{"vocab_size": 2048, "activation": "tanh_gelu", "qk_norm": false, "attn_scale": 0.177, "parallel_block": false, "init_std_o": 0.0, "init_std_down": 0.0, "weight_decay": 0.049, "grad_clip": 1.0, "schedule": "wsd", "decay_shape": "pow", "batch_tokens": 16384, "steps": 9156}
MLP neurons of a small language model. Each row is named by its layer, matrix (up: input weights) and neuron, and shows model dimensions 0-127. Each number is 128 + 32 x the weight over its row's rms, rounded and kept within 0 to 255. Numbers have three digits each.
A block is one neuron, or neurons of one layer that tend to fire together. After each block is what it responds to, as a language model described it from the Wikipedia text at the highest values.

L8.up402:134178112123207163150139095135138131145095126127136129163101114101102107112158098116107122101164101113119143100159158096061129163053146090097100110101138161162077104134128085147113069100116159114099154143115130137138125094156152142133066152143134082138087169152107098140168118113075108158140116053154100130120120171150185151116126121076120107135128107150035102175175160056192100134121
Responds to: Plural suffixes such as -s, -ers, -ies ending a noun, often after a number word, as in five teams, three kinds, several dams.

L7.up247:128073086136107164160107113119154144129170177131116180159150160082128132113182119142078098094153154100134186151105140171124071165073132097157110087136139133128144112136044164142126062146119132107135153152132056112165132092172153127163058141140190105074163049152122076120159144128179165141066140132094157075078194080136076116108121098146125128145127136154136132112171148153140114147102
L7.up391:182121141162140110087167023147132127109146156138126152183172087146054139116188078169104109157091167117152174147038098075135072176118187071122122145083118167178098139185110108134097140153068158130136165156074148112107110115145159117129101135130186109102122102131110102086203163118105137155102136114175165102102162128182162145151121135112215132120152049089189104134172110101129140099076
L7.up444:115072160110104114132070175131187119071130129076106146131123099098107176143168113102131066109163115078162111116166141126133126141118114082106108130166255122134138136125116095116098147168064143077162166128108125155160198104066081065152137206141153104153123077118102091103135161098137105114142177205187074157124107058117091126128092113152110144114089134063124092134129107123157106136102
L7.up590:140125152189094100180146130126127102088131146146125172086157115082087150152150162155084108105095113134145156113053122079134122194099139072098092070097225091101108138157115089157147129160109124131133120179085114145104116172162088122132112174171170091195088097118117114148168151201159117115156152101148187140120153121109137134121107103103169123072165040131172065126130181128132146183152
L7.up730:166111088118140128089125085165153106122125123126098108111120135132102083109130136152098127119136177130143115122086122054112127115124138046084156113114122152100098162153119084122128121096071143104135156169107089140115100137135171134165111122160149152134131092168082058126181143166102110118168133121115187127130119159134156116171097128040138091104150102111152128142182127090164160102106
L7.up762:157113124132076085123134108148146101109174112114079169127127152160120121121102143163161123102178068068141151125127177147181076178089089056129141092136089111125126090105128117079176141129121102074133153097155100149102134173124098152140088176056178122118105127155104134167116187135098117152132103117104148176135157127117085133157124124106093127132156135081110073117208164108156162135154
L7.up832:152098141121105121182109128143121112126120078117093186150129191120062123164151202163099107096130149101143144123080138110111095146159170098116083105104152141121108090137135078127142104165106174126141161125051146126112112125126160074130096185133110093140144087110116107139116086163137143122179137156146145163128134091196141159148127111052182091135127043103120168187097105154166129130147
L7.up959:167141093114120133138112177163121104153189132100103171107125130100094197103195135186166115124172127111123129126088147081136117153143156154138065169152105131086105093119152097089091091180085168135084106169085138171121100089138139194151093094059145117116202075120125117119159147128099151141213126143114185150155119116168135172233119052079147108146123081107121093186157122139120085167090
Responds to: Articles a and the starting a predicate noun phrase right after was, is, became or as, e.g. "He was a", "became the"; sometimes adjective word-starts.

L8.up17:129122091144118160154108147105169098126112103152127172103180097119114110095132168151064122118157151075144129160092138113127084207129097068130122128099203129161161098177112087124105084169132152148202141128121063109102157039144118107168164193166153107121120128148130066116108132133149103162182145123162167120107173152068170161100113114046133138122136139118155123160187143152157124141170
Responds to: Fires on the article " a" after verbs or prepositions in mid-sentence, as in had a discretion, over a millennium, to a bronze; weakly on "ately" in approximately.

L6.up14:135097132137141134153133131117131145135113118109090132199139142099121113073098142132075139142095087155126133129143138123199114107108162117138161122118178136124137122139108122087061129090074170160095192143117167133119121128111163118111099114090168067183176125147101096106125157061115178187120172157200099146082187159158107133147110143177187106146098099089108149129107144093093141137165
L6.up433:128136190137158078120182135128117102160149065091099112106082074151098142136090142120160102097136101145159141104125126116126113155081121158160126100108199119133090097114172133114155123093109152098137134091112119161117119099134123069135100195170113133158159166076164143109137139141167167109150111074133059191097100083157159105207151154164111137071127086115079089156137104179083104148130
L6.up434:074212060164128121116112085145177157155191153079126080171087151126044157118089178121163124138140209192130085144170164114124139156058135100163107076170141136108193112158094151144120158109081150042140171069129108091109157166094173166150149182120177170133161154114114088141118156097181099119094137077153116150082130099123157154147111093133112150089154116073104149168148135147144107101164
L6.up445:098111179147121133147148081165120147073099140147121212102121147123168115095089131089082145060154087089136095120080132072145142139082160065119131078166137103172119129110120096087117062126124123175130170152188113112160106112094099094116105131099110137157088138157111147150130196151111127207142158149116148115137093072171145154075175093117128139074150158164082123122116152124102108178133
L6.up459:168104128143113115122178172099117145183104152126059154162132102098159130151106118144145080076069121130160150151100113067145112160073143087152174136093127143112132097120114114086134146151108095110107106127061098128164117081084141132091111116154187092120179104127130151187091111164171174140165160146132060152069137157108101144141114095134097090133106114173129106170124144039050103167158
L6.up634:198163143141147183153176146082112122128100112084130109132108119080147077122128166141120121114144142129170129150143206100232105128112183083064140129151112139153077120125192132138074109099155126112158153112083111115095121137121109154125115106080106054201130141058159095128190157105121132193123152099162080167073163124144150119071102122057195156111131124089044173133085171120112134166091
L6.up680:159173139175078155094168117125147139138117122081110141185087127131149159066063132165120093106076119151162169101147108049125117169113186087103116186126156132168148102169112069135122087123097164135083137040089122126113102157119144152118108097118113072192151086097090138149113139101138194148196152112147092124108149113146104147120151166126151168140071144154146153160138182162111052166167
L6.up935:145113132110161145093142110104127121133164081144087163250124105133108139152094145158085167141108087111175128135153150093167139134075140072101173148113123115061147168150111137032065179133126147131125155115126165145166123134050169108147111089090183108164161159141125109170063107096116162197149150111151079147066145158206110115098151129149169156062113093149081178174098133132088114173168
Responds to: Final digits of numbers in structured data, chiefly the seconds in map coordinates (45′41″), also table decimals and ages in parentheses.

L7.up106:129105145146220193098107114131189132141112123130114098112108129118101128131111128148066147099096130173118137191125091174116144165086123111100152173150108114082112101167170109112146048091120129160122099138122135175197152112099066164189115124119142137113122177129123118171181088135169134124112094113137100116123159138140115169108118118137104135152121082165070161184105101109132107182100
L7.up108:084113108209126116162120142070157117137123073090134102116154081156170146117134164122048107098191121146122125074161148159144117146106110117053037121135133143163120161143119119106132092103055098138124127146114110087126044071143160150114117151149130089156101136159050117082146156089081136145152138099162131131086117167147106119103088088120129124107094137196112156125145205087167111092106
L7.up213:134121102174179152140137143079140156126108128125079159121092097103086054160159090151110106181151121063127162157103084148118134211142165102090124132112144107100125148157176140125097120139137157069114146164135132178097192102152144133161163135124164120134134087123151105093175132157162133127170172084115093089162142172145102130158092124105090138121107148116134108212115119132159139143107
L7.up408:136074110125150114088137146062159113137117112135146099131121122129109126162107189160096112112113044092148146110159129133178102126086106117070139125118156133146091101128121171166144169162144164135123140117117096157138138072119159125084155117134146145156113090152081086131120172171126094127072098109102132147112107153147132127157072104103090099063065165143118098092128136059147086140109
L7.up510:112088207145125189093103073167134131121106104100108052111117179101222116137099061113091138126133124124146109050156127145152109137076146153074129207160127178105138122134104103107126114100125115125114083098192100169107199094103122181130125125143140098077138126127122068126125173041134116121131155098159139137125118154120158117107111126150126132147097142139168136142122126165137142145103
L7.up767:134154130143159173142135077107206087097104141094117097101094132170111112112174130108074118118083107132110166155137107128115147128045146182131089163131157173105143114140154099137138129102119135133083105076067089089119193144152154106114102197130121133102099159138106145167097174122117099142176109103127135129167173158106179143166049110132139111136065127187092131219104155158126114210113
L7.up964:117187120127105146123102169138105104106190167098093096155150119108180152147173117141118074170108102121158169095092088143130089125131139109050110121148163138140121097117098160182078113082090127077052147127157071158102118102130064105065149105097153103147098168132130114109114134105131179114143153155128038154119112125168078133131130116164147151112139163085132128136116141139179162101113
L7.up1004:113146194128171162136087175106125122151110146099120077137113160129139088135144103177057156118163139139149200113138076145090092125078136126102034162145106194127076146208168147098133147142109143107139139142141092169096098122151089130151119138155138094129140123144101150118076149155146138089136152082129117140087155135142180142117100153113134182124132117138110081131117184153152157145103
Responds to: Final suffix pieces completing a split noun, mostly agent or plural endings, as in lead-ers, act-ors, profess-or, fact-ors, resid-ents.

L6.up99:175122140199146169183066173167196091127124118116105139112151138147111112128150146158092110122100119102139165116154145109139122077105130082106139149081140143181143128154071163141130100086113139123167129104145058196080126079126071099098128129114126070137081162129125103129095110119139155129112120073150100158111123129112152136130158144107170142039106181119159110138168125159122092100115
L6.up132:129152162201164173061175137123137092108168159122173169168160105145094132137140122144098140135122115135136138110133144156148087095134141079079183164093188147136130113169085164138076132145074114116131162107112147114163157164128068125145114138176168160098143161107162068116098104178094144179123147127151099133085149091108112121146100174119202106099053105169086112097140140129119112121087
L6.up204:146203122169118140114053126121100085135148165150094127155196118145145136126163092131077110101115143169159142142134092158109120109125141072099122142095194135138158152116147135113121122133140156096091205167145110115096170066130132098105174134036135116138068121124066135118125102121083147137117098079093103144122080098125124133083143111138133116083113149138131123149134171144185149135127
L6.up358:124103153155079209120102146130166124100143134196138112140103095167128146166142137122132124092112086117178150131140102130101118205082125080088133152121150156153111107148142187129071081168164154065186088139148126150146130128085095103100148157115105098124159178108109101107166180129122140093099191149132104114108121112161164130146040115141089136120162137167086122109148117136167057126116
L6.up521:107161130157117121151070188113132057109172153095127160150179187138110138117143122174120138144122144166137148085103105130146103106122135113130107165098163127133091114137148145123126105048157140119163206127165058165128164100120137075093133108050187106172112099130120080155136166103117156176123114123158064165110115155130134126033174164149118107114130111100119197099109143190123098168155
L6.up829:118157191196181131107095120113132151196150094110139114126109128083147128190131139139081160117189122106156175077126082109136118175090117071115118174138115133099152112120078090071130157113108124109147139129154098131075120088118116112174134092151157077096042119116105061155131122108097124116153139147123150216097151162151120131110121140135165141104098097143109118122125174155117140132113
L6.up875:124150124186143192108128072122161079131129071099100077118139053096114096124076177139144160066156103132116123119144085156089134072051103093050123120150142139111136123156103151143081137081141140104110162143150141165118151110098150083114164149149171160157137074119119094136141104108158102152115143162129128164110132158155114132183104138139088125115054073122114166147089136170138092096090
L6.up1022:075108177164157147094090121081129060087109183155168066193105115096150075068142076131102138098142115153122133103107131119168148111075168112123118119173140102145126135105077131131142093116154121121133160094133116128091193098106099150116150181133153110167054157111097141095183148133167132163109127113163084158139108175134156140095088129129113076130049121150114108197146156102148154075115
Responds to: Word-final suffix pieces that complete nouns for a person's role or occupation, such as art-ist, polit-ician, Minist-er, councill-or, bro-ther, stud-ent.

L7.up68:120099140134144130096130140092116047139076088147082133132162127141148102083131112147143093135106141151146090132143153130117137086103106152172146141054132178148099193146129168072146115130131108187089160137109126104030128157164156101140116180119128082134104101073165131131137130093119169190107117188128115167081194089089145077136115170112099109166147164079104135098146152137131160065089
L7.up81:117150104095160123162116112137183054099100108097130164138082153155098103131090079137101140102101099057121130119133115123177125102124144110172092180127139163101063160132151070090139093151127159074099104133119195101057088156073111083172150178113148075146105140152136142197100123148115140134112076128125142103125131102168148125157109069132109082134092109147091128145124168104127136145139
L7.up121:091123133130164144146093156117118082111107138138099137245161094059135111112190130130155070116097126077158112133107134118099110187179174161172143130125143127113117185118090090099108127147128134137140130087164109112071142155105134130096099143158163105166089109120083135138133112161151127129135120098153123173095176165117194119061092127098141180150144123083083145090196131105142127103153
L7.up453:141107098089111124129128140089152163111156180136128167106116133120139094157162125128130105087119097136165090129140098098139118165135157083111139117139068134139081095114137184119121073093038153105097138139120117166113170098100119157043131147154200057179124104077086129074148141159153148075107089143125182134128149092147112136100152142126121043110127051153104141148129136148149025162186
L7.up581:217140067132207112163112172094094140063136141134087070127113162133155156120094147118132152137136116101109102105076088037148129160114186138149152116122104110131116105142178076123169142095133183119087150077137105171114112116100138097098127143149102135127110121125125123187174158118206155107181079145118147132142107133155175081137137107082104122135147167097137134139126143114118140142106
L7.up742:142142088082102195119114177110088168140130133141112136133115126087111134079158120135201104105094123132180126088087155125165108141116103068066099106129098113074164126124108044125193156191094101138126128148106134178152115126131098131143118139115128156141148154134131105125090169154194099142124105078103084182158143127127185131186121163119160169140144142113099085096175135207083132131156
L7.up973:161203154138142255196074163066138086132138149122137141181097191150169082100104121202077142084196134086137116109117152147180128106132123138145120150103157178174053151179147098083155146154142116097081132157093153103110100158142086149170127122141152115136101065127123131123092133098109141146123085103122089151164148123137208093152077107078125130148164099126123136126114156087106133096099
L7.up989:134142159138138114163101123100128122074145118116116142138088114125093166155135113154118147092111129109123125104155146186086091158176171116134154129150109121116120177119115135134116059074058133147133168135086126122117140070100135123132124156072163142167094159128006142125220132170130129161119095083095073113121120122164180152133113109110157127140145175155106133124128153124161047082101
Responds to: Fires on word pieces inside proper nouns and numbers, such as H-aw-aii and N-eb-raska, and on digits after commas in numbers, like 16,650.

L6.up104:069153139168111175138092176138144130129138171121159137133120136155111153142122140168124151123117113106150098099128166051137117142089132103156125152082208170128134080132097074117147099120119181100106104133186191128127130132131106077101078143088150078123096108100086108177115131066118175097165125113178116165133117147139177170096073105075166107146138112107094102172150153133142120159151
L6.up260:149168119120134111158065133072162143134202125131107151135101131197145169092125126165151086121072194152167144133115150046148109112088120117107170145090158094131102114142101068145114134154143156033076104084120142136136120175090185099156088097104106126126161131109132086161084133129079212178153134086133099129115100155098162146123105099060116177118103139135149113175174163125185105196135
L6.up558:192166162167085142136087167122115123080118164137097130127146127158160097117084156179143187123113078136144146097112101099201129088133155098160149115100139159139131168071106048107061132158140180127080144097147065072193121163123072112152094123120119178107120101148146129156108154196129110175126155112106159133066174107084161102055154127089126141063193121117191135127138141117144163162183
L6.up605:091158063145112131074119112113153144138178137065144131136143139131094146110111073168087089104138122140151109126028223071163153177091123146132142159122214174122119098114147074159110160075113150160120163107130132106150101105153202155093091128139140134162141120128088107198134167129107162168154074126145121159139152121112217162133127072124127149102107143126151182158151147147147119176116
L6.up702:098206114086100114143124110163146111158148158130117107117138142034102163099167148212134084104099072103132140197133195139135131142120146137143119095112097141078142109154164085093101138108104133142083154144120196098140145117138095126069101134142084111101129095104140113182132163081097168098156156130104149174109112096134212145172144158133184125148162158105124166180154114121216110170113
L6.up897:135161083115073104150108126126141173099183081140144212116161111117114124069128160109121153166116090184123118135072052083144120092118173067056157049132109091111135059116168070125068085112146110101128144110118170123189170158091187214150098144131114150176150130168141064133143108121054120167130163132173133140108173146159189107103130080113143121169111125153109145192150102132140112162140
L6.up905:170188085069141120133128133126141147115159124125090090199137117114092117119105123091167174093103143204124119097079124140141123073097150149169179133160111126123160151152135099150104165152165156090033126106104170134188109146126168148072144175172128116079120110093111100105099077118136133155147182183171141206117102107144174104125162086139079178125146130180166105130155143098150110130133
L6.up980:154183089150129116148088188135176111148145147082107068153153110146147084074165134182102128056129113169125187081043147138154123134088139113159152130117137122128105201112092031126109181108149208158080219098123133141138144097132133117090145170136131112115165097109179113136171130121125149107132089112138091122115195169168206138151150096053152173126104130070154124111205122131160134111126
Responds to: Single-digit tokens just after a thousands comma or decimal point in table figures (vote counts, populations), e.g. 319,2, .4; also mid-word fragments like lo|an, w|ee.

L8.up487:076142131126079167070175061089128127141163124178120166134110124088072151121060054145132100127104075131138166115148171106190130150083160098154155095138118129122143095097162115030168063105137152068091123096166145117160164113118126138109117150067130135159181118115111125149162159119143130135117146077107091122121148112136158135143140129164151102070155083179063126174135175130128130142159
Responds to: Word pieces inside infobox and table values, strongest on the C of UTC in Time zone lines and mi in sq mi, also name fragments like Mand-ar-in.

L6.up38:199181195143113132220135132108109098148099142153109165126135138093145144130135146107164117129193108134150110114142074123161129130114117136133060105099125187127076143125072116116106085117077112147134129113098102158120110072080123114111056167114201102132045139090120144149219166147179159120129145121134132124116126121130116121118097092084184122140189131092128146159120194159129129093116
L6.up301:145167112124167149158137112084096113140098140116138139135134077120158138109126133113098111103154088125150150117155120111104127135151112115141103093079186194133111137163132126110112105096048104131136089126131094177127174107170104163155082179126147098138096133151128100114125129103172153169167168098170125130075213120169189132137099143133154150121167154046136105144231109137095104144102
L6.up366:091176047186151103123120103142139120132197102126146094082161097116109117088105091114099075112133112200119124134088114060129121130098155078123114119136234113085121146128141100108079144170152090160096109131133171173107148141102156201095159152158117115121126118119117137136176141108177131123158158135170125147121181083211177144104125111131098140149116147126158071215130127177092180108095
L6.up457:152084156099173118167095158112140172075147115088098173135112127119137140070157183118093081156139110142136170181108091158167102130139093084132065145095137082125152137095185098140125130101050128138110177160146157176119156177096182154161095099138180126159137058144126102134137151148160109150092148116140109174102135124098151173136107127109180183161189141075140072132185102098107112151093
L6.up610:136144135091114135143112132136132137086137098121113155120120178153156172113121121147086138147157092069140113105080080042103131104158111085150008102139159167149105129151111112097159112205105140081092097067098133086108160140123095147216110183183201123140133111126169106112203174123122161159137099096124131146045119132129177117171106148102122149116163154081154114121134147156154141108134
L6.up742:072117111150158106149096135153142179073125133090119127133079117178074081159086114116098071080162132102139110123104173114140122180108099084119167170154159099075146140152197126158124144096132143035155146131151132085101144157153104123130145195112163091156189119104137121138109176167188123078109152138109122159124191092127114166066136093141110134119102114141133137206173094150134158083184
L6.up792:124131097151146116120070123165122173091149142143091143128150144084103122161173172108123123175152087194120132105125098137120117135173111114106115123090160076039150123136115087163104075103101147140131139150110101142125125142151159097109104163112175122154166152146127070146140162160184128119114189122115116083138097074162172124109124079135155139104164125103167100141168119107183136124087
L6.up872:113138086135107169096126119160183047066165132111128064128165169110122116147174086187133130140128128131142174122060124108185087142114118086093088158133211134065137110123109044134124138151126141030149111166093125085207130163110106181184094180144143138104168169148132113108126135135160107144120115090135137127100125135182149132147143040150136147158124085121145142161116114160093146113068
Responds to: The space-prefixed token " a", mostly the indefinite article (was a, signed a, with a), also when it begins a split word like a+warded, a+ctions.

L7.up278:123176073156142136129138073168107156132151110144124127160078097131109169120148162141171097074134087172197109115164116145160101097069112072146143137102121084149135089122075123000172096119089129134147157146126116112151137117155130181115129128069117086207182086050147114147123198065203187145164178054124105143152154122116135123146112139166184173123058074148118137134146142152099105147114
L7.up292:121155105110160148144114111165147127160131087131140106193077153098089143148103145099117116146105149146151104134124153139118139183094129123122057098121215129129144147184148082091147064147126151084110126049154118131130066088098128160140128146126102122159171129062166098138114116073115189120133142104143104165080108124172111162147138130121135184099145069088132148229147191180162060153148
L7.up513:105149117082119154117161158171164172148115101088127171156172176155130055102123123131148163139121094165146093139084170069099112137140160155196101140065170138129145079138171065144107121160107197039119109112115140158141132067110191095117060121162177071131138124111124125140081113107132130136115106138144090092099104158098150114125163086089096116118102069140118109190109131085136153172162
L7.up729:164194099140138104111159089071145129146063185065143111163043113112113104142143109114112155132104129185140148142139174043167117131098157129155122126092168110163091094156172139118116123131100144123061140145086110087158128100109176128121081108127135076131232112039160108149121103129130181192072103106144099127071130163087108122108106093149130129128147098127108138122156161174110092198118
L7.up801:200137125164135146123121156101166128129119195129110126106147078153097152127099067151123172130148146116132192134133045189144128088103175169147157138103156165134104111111150133056051088128139136171127096064191107180210127111153176162092126113128148172140212061089097150095172137156200145159136144126097105130171138137132142152134093036142117190109132151151107098155171134118070135165106
L7.up931:075123149150123103075130122119140137135120191056100160128108103108057124112119120144124134114053104124156107141156174090157082143145179121120132139132121099163163122132131059136100146163153122128195122112096143110132165101147138154121089109078162106136193156116145133169168137159170125179117150121145103118089114140116115097097106119098118146126125133081139116158165067042072057160120
L7.up1005:177139132159140168168139090079136180114171120060090172124134099109132156081089099159149195107121138163155096155123177111184083127073137089091151105145194138089147118119135126137131124117137121154153178122126109126104131135126182210125090126094105110153156106161163091098128127043138131173077137129112096179091162134151091096168162141132154161109108119137111157154170135096095141112109
L7.up1016:080152162111112080116147091158131141128119105122060080180149116140102156103104104147160176159141088138169112179125116111109130126137177150161066128063122128163101097116134097078170088157153156057107112093086105141131123110116181175146097096093135131171177153062118150144155127119096208112116103093121051133166131138129139146121106055104115199117119129107102123131119139110162156156118
Responds to: Later digits within multi-digit numbers in infobox data, such as coordinate seconds (17′19″), densities (187.07/km²), and areas; weaker on some word-initial fragments like tr, gr.